Weights of a small transformer language model: no biases in attention or MLP.
MLP neurons of a small language model. Each row is named by its layer, matrix (gate and up: input weights; down: output weights) and neuron, and shows model dimensions 0-255. Each number is 128 + 24 x the weight over its row's rms, rounded and kept within 0 to 255. Numbers have three digits each. A neuron's up and down rows have the sign that makes its largest values positive.
Before each neuron's rows, "fires after" lists the tokens most often just before its 100 highest values on Wikipedia text that the model never trained on; "fires before" lists the tokens most often just after its 100 highest values on Wikipedia text that the model never trained on.

fires after: "2", " ", ","
fires before: "0", "8"
L9.gate502:144115148126108129144122124137123119137143115138108129120151100094154122192128152132125126147121193142126146153106133166144116061121177166159163170116101115103172145116114104090090110133089087123181119107099123113138139125171155169134131131092140078117185102138114127132161088137143130152126115161121124157117121135178086104141145163114102174134138175104114091140138147118173137114134099141114128152123131132125080136129137151112147142093144126110099110075072135163138140142121148097140106126133131120095152117148135143123128106125136097131107140093115112142141089145099128122115158125136145111147178155101127146127128091140115142121136151100084106128122090124137170095168078121121129156108131156139099114134116133101114156138103128152063138101123095113079121157179153
L9.up502:136097161098123154119109141158154106134094138181136124106125136136124126155076138157084140145113144155124155116107135135149139123123129143126147159122115108101106145132148135152109157096164146103097144111103148132140142183126079127133096102145135112150147118111126130170122091140181110148118085159121154092138109154132153126170161121168163080097132136146143106064130148128141132133107181123133080127164088154123102109117142084100108119080149147062204111110118132168121104160111149107084134148136100110132139096102131153150145120121071112145113126136127142097131158094153125141134112122143132144132097103141069098092160148115129125132130160116152177102111143124141143154110137158086143131146122152100119111124144138092105165136111138123176123154162157124143077124115150
L9.down502:111157055121135151109176154080127111114147115201104102152128129124115125144111125139144128120144106160126085145096164149107087123140127176131147171145138135127079143148090137173117148097135105117175080104165135122129155147110096144092171142120116176114121127153093143130120131121151100108156110078118177119101099122138140109120098117142154130132113098121113198101142078120141094120112175127136154135123125142127099129148107111129181164159130143096150081111099139124133152165114091104081128096124112122100117116132158103131146125127136162151144156130131100095099148092139137127125116116123135125123127100102110130113174131167113123085110133108143089137126084102158135129106180146123156130141135147111098081140127105157133129121164128099141105158124166092108091127146145

fires after: " ", "–", " ("
fires before: "2", "0", "1", "3", "4", "5"
L11.gate633:131095141141123125160150141105110082165108126131158060101140136143130117120110087089116134162141104134142117104089112121097137157159120121192112097139117113148113089123118099131119084164120128162105093147140157099109116133150154082127118117136109098153113153120138146138097163124122088092111115103175139134159110112123131115088114101127192112121151132116136149133106119133136138142109133161113134132141154159124138114148126116137108141125156113131106120156144150091135107166118174093123106137141147115126120088109098102152112125133137138122117118136193135084128119131133127127159151137121138121111177146136158108134140173155112146111072099125085168185104124123178199097094080164112145131144156129146102141152062152144126122144135148142120162144146113155147162159133127
L11.up633:114145103184123108173172121126109118098130145121154150106119117123103132132120077119078120181145130153136057164115132116110107158158167161117159171120113124148128156135112077140141098102140163167122165139150153097138109142124131109159119127141158114122122079132116106124136161113127154133117141104128120127128097142125130131097105121100116096112138151133169115135158141130140138123159135073183129127171123117118117139110132148151116171141097121099125110115158127143150071143153138141090155116101146135085094086138119113106126160163148100140088127117189119149127113099184136156136104049115124160092164146117131084086090120126120129093117097185136078107090138113133100132109141138112121124110127141109159085135160126125134105137152116156119136132128125169091116100125149
L11.down633:134101084153145132126121121177114138099172138157139133158151060134117118148149110138140159167130136111161144103110132095126143123107141127133142121125151136156167131173114087148182113089127160160111161153128070123107171125097111127095174123124142152099089091120067104158115096119141160141164124106126116124111119124150126139160145131187176119113135140149131146081148071149137108118136125100141170160134116114174124108101109129130106101109135126140109122133127097151153137131116139124111114122097104121146098146166114125118119154160094099174123127163119155147172119148134091163129144121115147147133110171143120108137135133123122133156177160156148144104092102142112123133135132156162137136169089111175128111144114121175119102078119115187131156113162101157115092090154110

fires after: "s", "History", " life", " also", " History", " career"
fires before: "\n"
L2.gate723:126164136157103141141119103093125081152124112091105067142129086092084116159096134127165093136119118072126111100125069099121105103148111123123117155122114136131152101152148137083135129104090144143126149129116155087139156122157154146140104135163113081118150060144137124087148138112116129104114092115097131124094163144141141118135135111137128144115115146118115131077136126146126093137133098171098121122132137104144102135106117163145138062132143110133159118164129095128141123180103153088099115130086136102161084143143099118108085135130135142132109113143103084110153081135168116126108123170129104106148143159121134114170135121093109135124127145108097164134151134107098119138133117066152121192145165089159088141139080121110070150125181096127087099110110124153139112095138114
L2.up723:129138119156118128111115146114122160101124162102087068142120091108127177149088124117154129092134132134140112152155126100116132123134139111106124133116129127163101127183172130137123139112057090149125120108146146096143191167160109144142076147123125118129136107118217136122141146120127110152125106101108126116095128124082124112133120108145105135111107152091147166111152157081137120159160148139138137103188107142180142094100125137127102144160118108113126110130137106100133133133149102100128132114132150108116089109105091104140151134112157169092117127171110091171082142145125121090100112128149155108138118145158119108176113156111124192143123172110100145120154140104136122137109136110140100155131133142152161153077127177120140111137185139122110147123143126090141110130172149
L2.down723:142129115155128127113156136094163154091116133153122094125121152089110108131137127086123127103131169134107153133149127122121164147095115171106123081110155119178099123112127135137125156137117101107112129112111143108124134119137134118127134133120181145174093152145083100124150152133131090137093150119154115115112113145117104130135119116106145118131099090119139105112096148097102138149160128106097162126146107162147140150106118111155112133126133134122134132128133171169168150156139131153132156108144131084153153140118125120170110133143137127105120136153107144124087121110077125132096117131126117117111100176146109078193126146134178131156141170099114159103092161125148129103099104162092114126129118109124132133108083182120144149072136111127138148136136119187126135106159117

fires after: ".", "\n", " career", "Career", " life"
fires before: "\n", " "
L3.gate607:087100124140158117112175136144126126114126101119117102118106129132140076126137113124152115127110161119093129112132127135146156088135107149113115106107109106181090119141133157119131130120115111098108128108098124096163121128116155125135081106118121147159144165209110157134146141149143141142196077099113126100125165203155131115108140131102108172111099109136134096114123124165165121134103111076101132120118117132138139144142112120127140123150137152146103162110134127134089137209136142118165156148108119104149110137142105153190109073144138043124133112114132172112138122123113116126132156137099121124138146142125113140155139146082133180123161126113136114118140153096150143150154144092088073141110117129153136160148128114147172105092161093133095125104146110119124119089130137
L3.up607:129083129108151118153153128138127160122103142125131122106131107111114115126101139109126118136076163092133101061157121157165148147121137117134137114127106094113094103133160167133136142109127088163127144135131131095177135081099089131125097102089129092123139147160105156147131150108114107176176119113140106099106141146123123120111156124104139124077156128161133149124079093112193135117119145117151150128111117165157147113139107110137112119155123160139138133149151139153140155152125155133150136121113097132148123163135103121166097108126148120134145138136118137129156135154118154084097116119130113131141113145103138094161134125067114153134145155099122126142119126083146121159172165088126120160104112128149101143142121144096156121101139121139155130143164119120120124162101094
L3.down607:116142148119122123122131135096128145134132139102106177147121123121108125128132132090163149138111122116122112107141147133138090137130136134134115110106132124148128135144113134106130124140145125138147122120151130130138157102122120115114170117133158122103157113158000111119084135105156142151092111137127114130126129128131126170130112124088119140115102107102124122119114155244119115144120097115124142145153141139128161120124105130132140108104107125121126144142150115148135119099108126112157101136136124129152137147100109110153103152109139126141159166133116111099129139164106159130115145110168117123132113131097135109136131128118131180139185134136156135162113115092125129133104120122100154132116117128147101111130161164103154134047151140119125123123111154166123145126118136

fires after: "9", "0", "8", "3", "1", "2"
fires before: "0", "1", "9", "4", "8", "7"
L9.gate556:177115101117096118098126103169080131148130178140173103157134137115102099156123105148121136135123129106100137116130160126091132108115124131132105179151146130105104122118096102156137163152152098120129105141123139105145113111152114165167125119106143137121151128099172117135152136190142100117176119098097123125070154108101160127141123114152122153137088122076150117125174133105119104123070102145131120097156138085130116136163112120142165125111115138144154117115110125125123129125150163145130099104164117137096110102098121161122095132126116159137147146128109129135121164127126160137131137123137168127142117172109110145153153144134124115117138072135118113157113139114115132127168142148127095124129124133152089155160154120144108150121141144117146148123132113138162103096155075
L9.up556:081146148156137122085168157071133102159120131141109182108145105138144119118153116117127146127079155137099130099070104127118127128111121169175129130122087139102136147128162126101134098083147130168157108096072120155133129147120165155171178163075152135148102089149180102113117176133128120161129116166078131117120122152153119149114114138132138134113145115126115134131114161107128137134136122152145138084159149130144093082131130120183112112125116145143126066070162113132110089067120135171168143114154105134123184136095136107153149124144106120135148088113107144103149121135114141161150135159115082120092118164148139113105127124121150156098086092116119141133109125135105120127134136171100133105147103139120121095081126145109119114151140111123139117144180098164103136161148156
L9.down556:163109126132169130149096112141141122124126155105094130124188122129141123123142106117125136086167107147126164107122159179128152101110116129147173138117121135094144131158164102158140122150169129101166159123164153129104130131118107106165154171108088110074143085117038124127135127131143137137114090138164163117109129095103129132160150133127115148128089165164116108143128104100142129082093128121115144132139120143122118136140130147107125120117123144141127127156150146106153113138120126126129137119150140157105179133100136116106109114121143108086126127142120153142135145104119120155119134108125132125149174117135129130144168162151113068148119119121143100118113125150086093172160129151130079161120121173168135141112137163141148142182139118172061163104157124114113085124130169

fires after: ",", " ", " July", " October", " June", " January"
fires before: "1", "2", "9"
L3.gate458:136091128128097152135145094103111108125111158155137086117153148088129110131112098134121107128089177115131135045121111123136120133122118127120121145142165122112097140117134166128152097087115152129136136081102150125152122106127138082114137105135108136127157089153115161164143098088128165118110172168149124146112179125119101155159147069151123133134143121143144142109143120138090126107108132148160138153103106147083095163099139164105124154069139096117084137141161126151122125157113124121147096145136118148148127122117121093127140086145120129142149107137111147123094129146116109133133142113162179115121118088092147125183116108127158092141157126165150088130112078116105115131106134112114145147120172141101145150111132157078175121139123138123149125135177129099141095159120146
L3.up458:146108143134129138104113088144147132131122174149100124094111115141120127152115125070149157115114174111167098115118157122149130135125110129138093066128124130083140136082113085181124135106084046110116152123118104133129126127116138146109126123160113128119106157145150138133194115065103120137161138141118103160162111171093128133107175117112123140128142112118122121134124132163117143132131127098127149168100112151134087132129116140145155131133130156141104105160096133091072073147108151158123116137166141122128147090161142103134148120083165115093138164139116150163099140161122150136109110150125163129140080154123164106167113129116108151117132154128078138134121108099110146164139150144116126112150119129137121110166107153128142121119112111080136114106169181133091158151154086
L3.down458:151108118111145115130165088126158120138148154078138100096161148128144097124120117123151130134117138133130099114128123120133138104112137130130082124128139153148134111159099131132102136135121134148127142126094133127147123113122135131160175086130144100132129154129032123118169113090122158138148096141103097143195144119116136128098120095159117094114115124152175119122138131135149109107122119137136142143122143126166167147127122166101143103133114111159142134152113183133103127146104140134144152119115150087143123104175122132150135108095157092130088069098116153162106163110084152139125125142150122110152142134119167092142148129141145135104114163112101089103136095152118120174140162124119099144174124124132143100179111119113153112165146122147101104106154125114159129143120102

fires after: "2"
fires before: "0", "1", "2"
L11.gate234:127123147130122137091113155088172117104149103140140178092111133141129134150112160128148094154132156156107148130103145159143110102106134161129114148152089143155135150117135134125139134160090106154138113123104117144132125142168118119107147100130139146098119112125117176134136093129097138126136151114126156118123160126156147120147168111105168124176050087160112094141141164141127124119142138117123153129101097081171139103123132120149121090121132108092128148129168153158120120086087154102109163090141122140126138155117128168132136104096109106158164148148164139139178151126145092173139154120155094132152128145130159103139156163117092138128141166157169134145135112110064150118110079102147167144140173096154109107131096138112092145132140088100080105104123094103115096138141120
L11.up234:111143134120107170118104118152184122149144163139140189147121153114123110103103142168112135152129145164140172113112121119115171126112099112134162147126124131082108151157177123111151146159100139142119089107132168166108132090168104122129114101114123091114156149138095155158123095132128151135181147114128145118116172148145166136122131136073149134124087106155144083137161155133118160138128091170100110127075100127094175096154166137091120107134150158144145080125130111099147147151140121144124150113118133131067120160106116154143130141096104122161087152092098115146165144176106113141170087134165164081147167143118135145126152191119095134141130124084114103101121134112145151104163075126153094127147162110086141120155118143136148144164171139128126138149141171097102116156150104
L11.down234:107182085159150128142112129155160124092131146153130134168155110138133119096139127135126124129137091137104108138091144076140118137163150087142141136092134115133127142144133107110106139095084156118150133132146146168100113116185161147090180120073114131125118101108000114144121159138156115153145114141125112102130146151139138154172130122117166144127137136109125108129126142173140110120126162083131181128133135148078145135134145125128123122136121175139126166144162137139144136141106113107101129147126085107136174155120092120129151160126098136095137100130133123129093153130109116135133144138124147109144127139126122086133133116105149136133126145125112148150141139139110129135101143165120122128110164179117092071181101103179104101227123152143109113156151123135152106104133134

fires after: "1", "0", "9", "2", " "
fires before: "0", "9", "2", "4", "8", "1"
L3.gate602:089116099115141132089131116114154114111073129141113109152135133127144079165121136120138140097109140154114154136107131181107141080173109114103156152111146172157089119152087133180161098140130144153163147134160119117123127140134135123102123091157094146176127158147180143146113131103162113136136148115166117173092137107147136102120102110136105156131191110120108149102127150166101140135112095160087135145155115149123098106119135129144119118087072083128089125119109123109133144096168129152160117148088145127095106086133081149125130144119097103139163119085163111128144135136104162120107132126111135132122148095119107162125152128139124120115155137160062112143130081114110133121152127120157141114121123134106132153112109160139152144171112116148121146141139143132134154166135130
L3.up602:124109118165111146130103130154144101115101144146126110102105131102147124094164108113085106071077123107120134086122181143147126123132097119132166053095119161101085108124062140125133145147117147162129154128109133154137141080142120158082116129146124110166137144112140099128098135118100111122094143142137105131154141100124153128142132138116130167119119099119126152136116147144146147101125153127104159128127109156126116074137102117121161128136093092134129093149091148108125146128119104072134105131162145128080132114135121116113137104114130082128155117059096172135104167134121120114121121162120146118117061107170164112179158135135166158151097133111115116153143127121109152133159153078142103104096106125107135136166101161153077161112133154119166175088140135143146112150124146
L3.down602:114134111125158147099131150151139128134130130123103137092162119113102128102118134128124147075092144114116125146124150132096156142120110139142138100105115101121121122125108131152133108163124107128139143140080067144169102150157102098156134107124119106165127125116126128143170117152147156162123133141149101134103133120106134097071114121121155155121132122129086125098152147107159105107146115075102106141107128131113131109114119122072152154082146135113148134131087143107148143157112122071141178148140142117081125098130132057148115111134151126121165121116134126110132146124125110081095096103120158099126096133139149127131125155123168122158125132122134132123176151129117159141127101104086122146102169119111124089144151150140171107091119110168120151105134186141140128134107120

fires after: " |"
fires before: "0", "1", "2", "7"
L11.gate801:137105106145156125096128170100161164166115113132165121124127155130155149130109105152116106127126132143136133087148137113144157159162129153132116107154107150150123148100175136105129130109140135083134152134120151110084131121187169083117142100085100115155076140145176079137096152100137122148168137098091104112117118111128167131121121138141161167109153144128143101106104114125150117106112141147120116153115116149110123146115115133175175132120164098136131122127119118133154163110100146153130096133119141114140139134140129111133130083086105106125113175133140160116119133085166131126088133105147149140072136151127131147158145096127099152109103166143120109105124165182084139108167116116129108106133124139129143149111146111158152096150139127159114106148125067103143085162150152
L11.up801:116116145088167130101140153167140144158085092160126148164126155109133134137125133133125154138097128126117120144119125104128144155134161103157122133137143170126124141118123109115126114086131149169129174102152140111143076111135161165120164118159130096113167149164116146130132123131110111152174100153149139127121143130143149122073127153126118109150085092119123172084188160118168112130138126145104110129115086132105109107101131132153126102096123135137163149124124139186106126120144155160125130105123137156165104163128105134142136070132092144130149169149102127154152133139141095088119138108141123148148160140135115113127154201142094090130143129172169169091111155095111158168103152095125164152139110110129096143156096104112187165111119116114139142147168143112113125132137086
L11.down801:128120111083111122122139127098104126107151117135116177134129089115125120113126140135111122128141134100130137109158185142134117103163118102110128097115180159067102137146098150082125127137109113086122127087084140124114122117161134106114131141123135156099109101135157150104161113111183105166137120136150127090111116107145145090150090139123157124150118149143132152161123138124129084119077135106116119135161162103138100143119116118156128116092097159145164138129122132170096181129148134107127126123109106135126115155076134134116141163162132158109121147157133133103133136129158124156108112148091156146131146146071088123089148170131130115147126150161155124124136153153134151084099153120136159102159138133139131106137110099178119123126110147113119115167146113118120116123137132

fires after: "2", " ", "\n"
fires before: "0", "1", "9", "2", " "
L9.gate676:114174110136128113096117089097174121114112146110143095113138124156128137117130128114117124157101178114127157128120113133133116160110147133107139148102135124129113161127157118147114122107117156120125105111111110116144138140157156123136172130145139156138148096090108116162117056146120185167137074154133116118110169150165154096138134145126129114107103062134152146159122164149107119080157156169107139117135100078148139115127130103150092095109153139142129122101172127070099125136098138117155142161112140171144126093099168112146116152134119169141118160150162115109196102103119140157091157184126111111129159148086100152126166106165145127090136151138135140130132123137081095131128118130144095156134104186105161145134100153115174140115101136090076118122132132149148117104167161
L9.up676:128111121153092127147158140165147140137146152132162142169176127154158107129126104155150107104144093187100115078172109124147130114102157116091153185158139126101100153125129123124148168127136116115175126098099153126112127106100122151136159081136124149127110089143138104125165126162123104125131141155112153126088146148106148115086148124139136153149149135117100132128124158148119177150100128126098155084117119123114147173107157134137134101145151157135124127093146117143133081139142146130118116128143126098123149149127158103149092107137140115141139127121143090180148119175144103120146120104144115097107158134091111097121116172140136160154100136153103159137133134125158145128108117130162115168119160130139129129130124168115134134173119131123116150107083117159160099147112091
L9.down676:162105108120102119116145147113113128111112151112138145156098120154142104112128103121125137121154121124151151113136114146121131124135121145107132132121118141125132165108172127113140141114164114126165175091135124133120118100119095131170153108149116105094116123096088134113116114149105140107134121121141117112100117193169151117125104139096146104114147151122089133149094151121105077158153095111103147135139115117160108176180104099153082112131148118153118130122140124140099126110080141117135107137118134104114156144126131133098188184106134118151164114150146108120101122132127134116152134086147131142129142137113085108094122138173104109154143152103112133156137144119134134149092104146123165102167139121096080157111109085138142175169067177108155142118173164140126137135122106

fires after: "–", "0", "9"
fires before: "3", "2", "4", "1", "5", "6"
L5.gate369:108110114131156124123086135146146144111154169126159107132096134171128086191110154116162122148120166112080130131151188164189118116127147063125142155122147142127149129150093118114113088151115170127125139131129158143115119151155156123193127122127048126128103107117098135113167098145133161137111136081093129140146107090143200123104141106144118097139128166107119122116115124138102170096118129112105094152161192148106133118121129184160125127122111127113122113132138115143096133109154116128148126141118085109107140096103102106094137165146142169091118096110118098102159135109172146152149104114144120135129112136111165110175128129153139140172123100146129124147114142137138108102141097170118126169163104178134075118130141152141113136141120114123143108125116100142151104103172144
L5.up369:101109134160058149122085140147111138135156145142147165122117152096124145115154132134144129126089134109158110143136147102148115152154107131156129121155127090108119118148133110182165115113147136149103139111136116139150120133126125157181106113143173145117110144123101112133134107087155087131117113139138129137176096084134133082144124154146129111130176148101120090140143136143141130113096113097186149119124132157116180130162125110123136144116129129161097145098142158181098145108128133132146117141159146096072141112095119110104072127151166117132134080165148067102119152131169117139115156093106127126113135184145140101152150095106149140068133122133174135125131135092136147169153125097153121082097089129131125136204125101123090151119156120140091163118106130136138137100133148
L5.down369:157132130140125155183091107126149130134145142123149150152110103094094141075136111102138107137145139122138157131142137112117140156159146168134116123129145147117120098167172096135128143107107124089135117135129118175085151159121118137119105153145142117125124126089114148098153129099106174104112121151119098100093101119130172144130139138102088150137148145099150143124147132147066157138137111121139118119116134085107190161141103197122140113122144127158122115133162101155133127049132122156055130121144150101087157114143110124087084095113123136136134095170098146132099140185121141106126109105095129152125115114128156126158114105127154141140110156110136137156108119105104148145167130111139130117156104098155160127138123115152110066132153125097160095162119131143143167133119155

fires after: "0", ":", "1", "9", " "
fires before: "2", "0", "3", "1", "4", "5"
L11.gate27:116129126122127120140115126099107061151061122122113131096128148154133121139131159117152186130121126117169103106128157128135118140142128127131135168130128119107129136154149121131117143171121153142143155110121156138141161119122100137175146133137112139110152130118176129082145103129135106115125152107089122120139106155098114114116108155166136114092143127174135125100126115123139103155111132123151105137111120145105137159134144120114105111119156072142110056114113119116133085111136147152141155157108163124168133104087107113119166104140134159152082117141149075149169153153093162155142142157122146165112113106119145088174101156108130135132070160152184097161140120175134140181134127115160147120070143168149124149123125131135096126177087157163107145121084148167145132154146158
L11.up27:124093112113141069115146114134106137165118111114125103115164096126125142098144121098125131097157104151188113124146185119127180117141109159129134118136118129161101121171087082152076167110105092108144150160155144146115130102110119080133131147122110132130144120148080141124134114122170125140152116075152122140137117106147132114141130121113151104113118129094119125125135141113164113127122137156143107122141120102117151200157127145150137090090102143094145109142136105121134075107139144137126140144124159126125091128138132132110108089083151104159113140135120097119183141158121128118098085142122121096143140128131154174170093167147125123118142141162126140136132129129104158146144124136142119131146150139173172078116116170161146126162102122160121146170081150116135116151202114
L11.down27:139109102133133129118078161129140109152140152127107122145099128126132122116174120119096129140111127152136140161132162132110143157110150102133151110057176127130130081137157127167129125133130158099156139115133123116127121129125144150132149141148144106121099145102000093165142124126112122135161096148143114135125135123170091121114128091135097119169116142164147092124111104102113131130132106125129149151145121136111133119159080125139127103121173117127124125100138115116141137142114124127152098118118088111141133111113115106144110111134103128129119136128135101127134121129116071140134101112169118160102161108136145133129155129108160117128135156111119129094152114120133133133133115130108075147077141141111095119120113170162134145136088161119143140114089163125114128132181101

fires after: " |"
fires before: "0", " |", "1", ".", "2", "s"
L9.gate225:177136126152141108168141107142093138129110120148101140117124131161142136146093126152162141124118104124095140113138150135133130098179135159075125096104134090091130116118123132108184135121083152138131185112112182115133112110115148094131098151123083128153096103170097122110149100192170133139143147133140074136136119122113178097096139154130166137148099134124132125083126129144140096129150102111115102142094149167102093151124162092160120126142174144093121118098162165127154126085108139134117106147115130137141115166112172134141156137090113081117131132122119137148135152119149119109138144155115119086099085145136100128162134109155102135110143118179154145073105112086125110118101139132146131134112146121115067126134123123128135179098108149104149122124107086115129134178114140
L9.up225:112126121103176103117118189149116156148152130110162105126108173126150108127116114138136138128107120121112132172126140123100093120129164110131123135152115151180142107107148119142162136110113129151146131089139136151165174107113122109105150167088114095154136093133129138152117155134156145172160114135145112136126130138119117114090125139143173166137142159132145131083144075151168146121109127132132139182130100134140110169109101117135122113138138160152150150125180167149131127128168123138148089114138111114152100128143137088171177109146122074121129144121140129093105091169138073118120141111137166141079093170137167166110151110119138127174108108125140096107121112137126127141144158125098106109097090148109157126142185079076133137169082100169139130116140167161126113150136134
L9.down225:133118101068129158145145154175113124131134128125142110174137125101110126154135087108124072174136125115089146127104121122109134143219107123104159119128160147109143138125165113109105130134160142148111165132138122129111112099110139129110117125129161099116134098141074105134130102121128149193188107141131188115136166154119184160206098146137140105096091139123161120135170135108121109134109127130155135081094161144131117108164097136166159136133119138146121160132168142158094138115132073115126146093136120108105101136146101141123131153130110145132117157142110100123108131117133108105140098132158116114071160137156145143131169163173095129151118131121150125122100155120119148173154138123104064138103094130123105121158077122120170147125117134140107126183146123118185120156153118

fires after: ",", " in", "born", " March"
fires before: "1", "2"
L9.gate257:126105152120107128155086106125120092113100105100138129110155146121121158101094146161155070130136117094123135110079128131132133125149130087122118092072111103107144082115090156154159168134122140080158142125117142109147120096142117135144137102131138129117115190120185121127164095118136139167144116139144121120142138155101104113119131135163131144146077126127117160109127145125125151138084130146164104111141088123115131108137129147121122075119103164068141155092113166121128163123125122133111143135176114111118126129144126150105116123101118119132102076112157131129165118125130127134099114130177122138162123112135096128152106119145135126114119155143135165123117128148111128153185174120111119091120145143142122091164122139093168138127144148141081122102171135110147161131108100
L9.up257:152111179154094183152093140101123129122108169112081168097093090159116096137125116128116148133125123121133107096100098107133107090081132133151125092165172101114133169171091126133176137115149089138141137116134116108167163096110117130120119138121114117116056094085132163110185095134139149173151107135188147145101137140157093096200148139174102169149112154148139169134125113148127142153117177079120146112135114108142131121130140179107096124116129133127089147136086152110126133119137110146113117128131098152098069120158168111119138115119113098155142141178130112122155086149166173146147123118128101134119157164136123121122159149133177156150112114148112141159109093122124089088108136115108125119135117132154123111119074136162147161104183125121148101139141140152147147147154111
L9.down257:145110135107103126151143169142184134160136140161122182132105139141075071146161131160165146141152145120124136128130110122145089100150113104136152163140132171109138121153123125142165095131140156191115122141105091136088135123078089094151148093117112157154132114125084078107129132144114133123115100161126142097095097178134125157148109111185115137132108145124160126139129144114116148125098144116136119120123174128121158128074117120056135136147112146136165135140127137156130145093141141113128124128121181157142125168102075116177120124094123118142111112130142128067143101128147118096115158123106111084186147186146107135151132068125093152126117160122101124174125119136147114134108157135080134164159141116123137113118166073138133132114135086154143129131141133104135147118119126

fires after: "0", "1", "9", "8", "2"
fires before: "–", " to", " ", ",", " and", "-"
L10.gate489:121103132110144162115104079145137102133099111120075117118135107135150130093145114132100091146108135105118126107117128109121132131098111156140156155109111143090135111129064123146153169094159105143146136144154123125171115128110122123131131163095159123126157152100145095140116091117149106147141141142163157134087133120137116090132158111156149096134091113141105125106131153133141169113115159091139117134113092103115124133151100141179158142144176155175120112120120126159107132130132134173161143118114174168136129086138135120178144152110144134130107093100161142110127163127128166132121153135169087095130104132139109077137096118135178114136140140159104087113109120123098115104114133133107155150145136137185131126160148110095147158106085123138120103101131153124120128125113134
L10.up489:136115139147071130134127138132124099113127114089136129154171120152144150134120113135118151191082139090095130128112111157161095120116106164136102078118168115098138165089120104109158163130143165138131143150123121085153129088139115144160139115133114135120124114113126161140073120102139121117059113091110129127141162096105138124138137110120129105192118102144175143121114159142135170097135132114126106123124068134148120120094148123179150138113146115139126089146142112131077170124184155150146103163142112086150111143135111170121154137106118160161188119118140154147079134124117156102175160131123113141125113118139144104125107140143154097120133118137134129126135123175149117125152151114133124116108096100128194144124106098096137155132095105149118155106132142138120148130147147
L10.down489:112119142091120118118140130125147100131082086133126118103146109167107136116160118128113143136108114131144132119139140160144179117124148153132149127085156163131124140121108121167123116141115132146176142148123108098124149113157121111149125132191130071100154124136031131114139133140191105144091139106131164117139115155124123088115123065127095101093110146129097143133149115149088140098082154109120133093135156156152101101113124138124141160118129151114144087137140125154077114124143095172115097165123121126175106098178094167145117129122153181094135131139144134171135168175084129122100142115141086114137133145148124165117169120110124141104115129152129128122120142125161105114140139139144114129106177113071153142110131121138131119176126132119093101111131139133126163148135146

fires after: "0", "–", "2", "9", "1"
fires before: "0", "1", ":", "2", "3"
L10.gate607:174128110160132112111169135107126114109098133124138108111158135123136170093096171130158158095112136121087152124119167149102115135107135168169151085165128154164126101127121115132121188135152124108134140091135144113146118164137140125134136075151140133136168095135126171127109104136104136108108126134118146108106134141121108152100090133150127171119144090132109117121136123114147126135147101142137143108113134122113100138119113152133139137104129066139117124124108156106110127147112127155160143096143178110121133172148115097083116153137164165156126118135113132098148164113138168131170113129121120123157155099107111092094173119133123134149161140158084095148107145110142075105125160111086119156120099160112127147106149088118126078106123116104112110108116134085136123134138150
L10.up607:107152133160137103142085095162087120124186140141105123142128143097130143164126130146128112098141143151124100130115082140153136136151115125127139099125124140114134118126160125115132160177122141118133119121118120111158114121153128120136125162116093131107081084079126104117111137097132108163139148147088147130139127132122116111141120154149135121090130173121138112076105161137116127115173124138130071104145072162160150136154131139129127122071145133156103124131114146158136130154181126094117131131115067123144118107098168151139123145135070102127113133122127082123143159145127146118112163087125149173135115102118107156119128119107123063122105134136154120125141154172179131138157144143151108163161153130140132082118110131139141121159147127150086130152132155115124134152147125
L10.down607:107144163150090140095114134142119118097165126136167121147137134142148102169146154137096096119158118121119116146142125134138102130157139138119117155104123131157131149169096174136139167128098154100121138130103084113107111133137103131134147109117174152115135114109039133152115133081152158132112112137149135153141135123114096114127140097146128109126146114126109127121149118130144158068097112098162155082145102124150138169144095126138138151117160089122095102079126107116123149116143166095144136072131107099118090148140095147151112117163092158132145147145102115119138112129158092145120118101133131098148146116148134153135141132128113065088133156104157096117123096164092123138175129154109131138169112149122179072114118117158126112134148124123120130149179108110173142099172151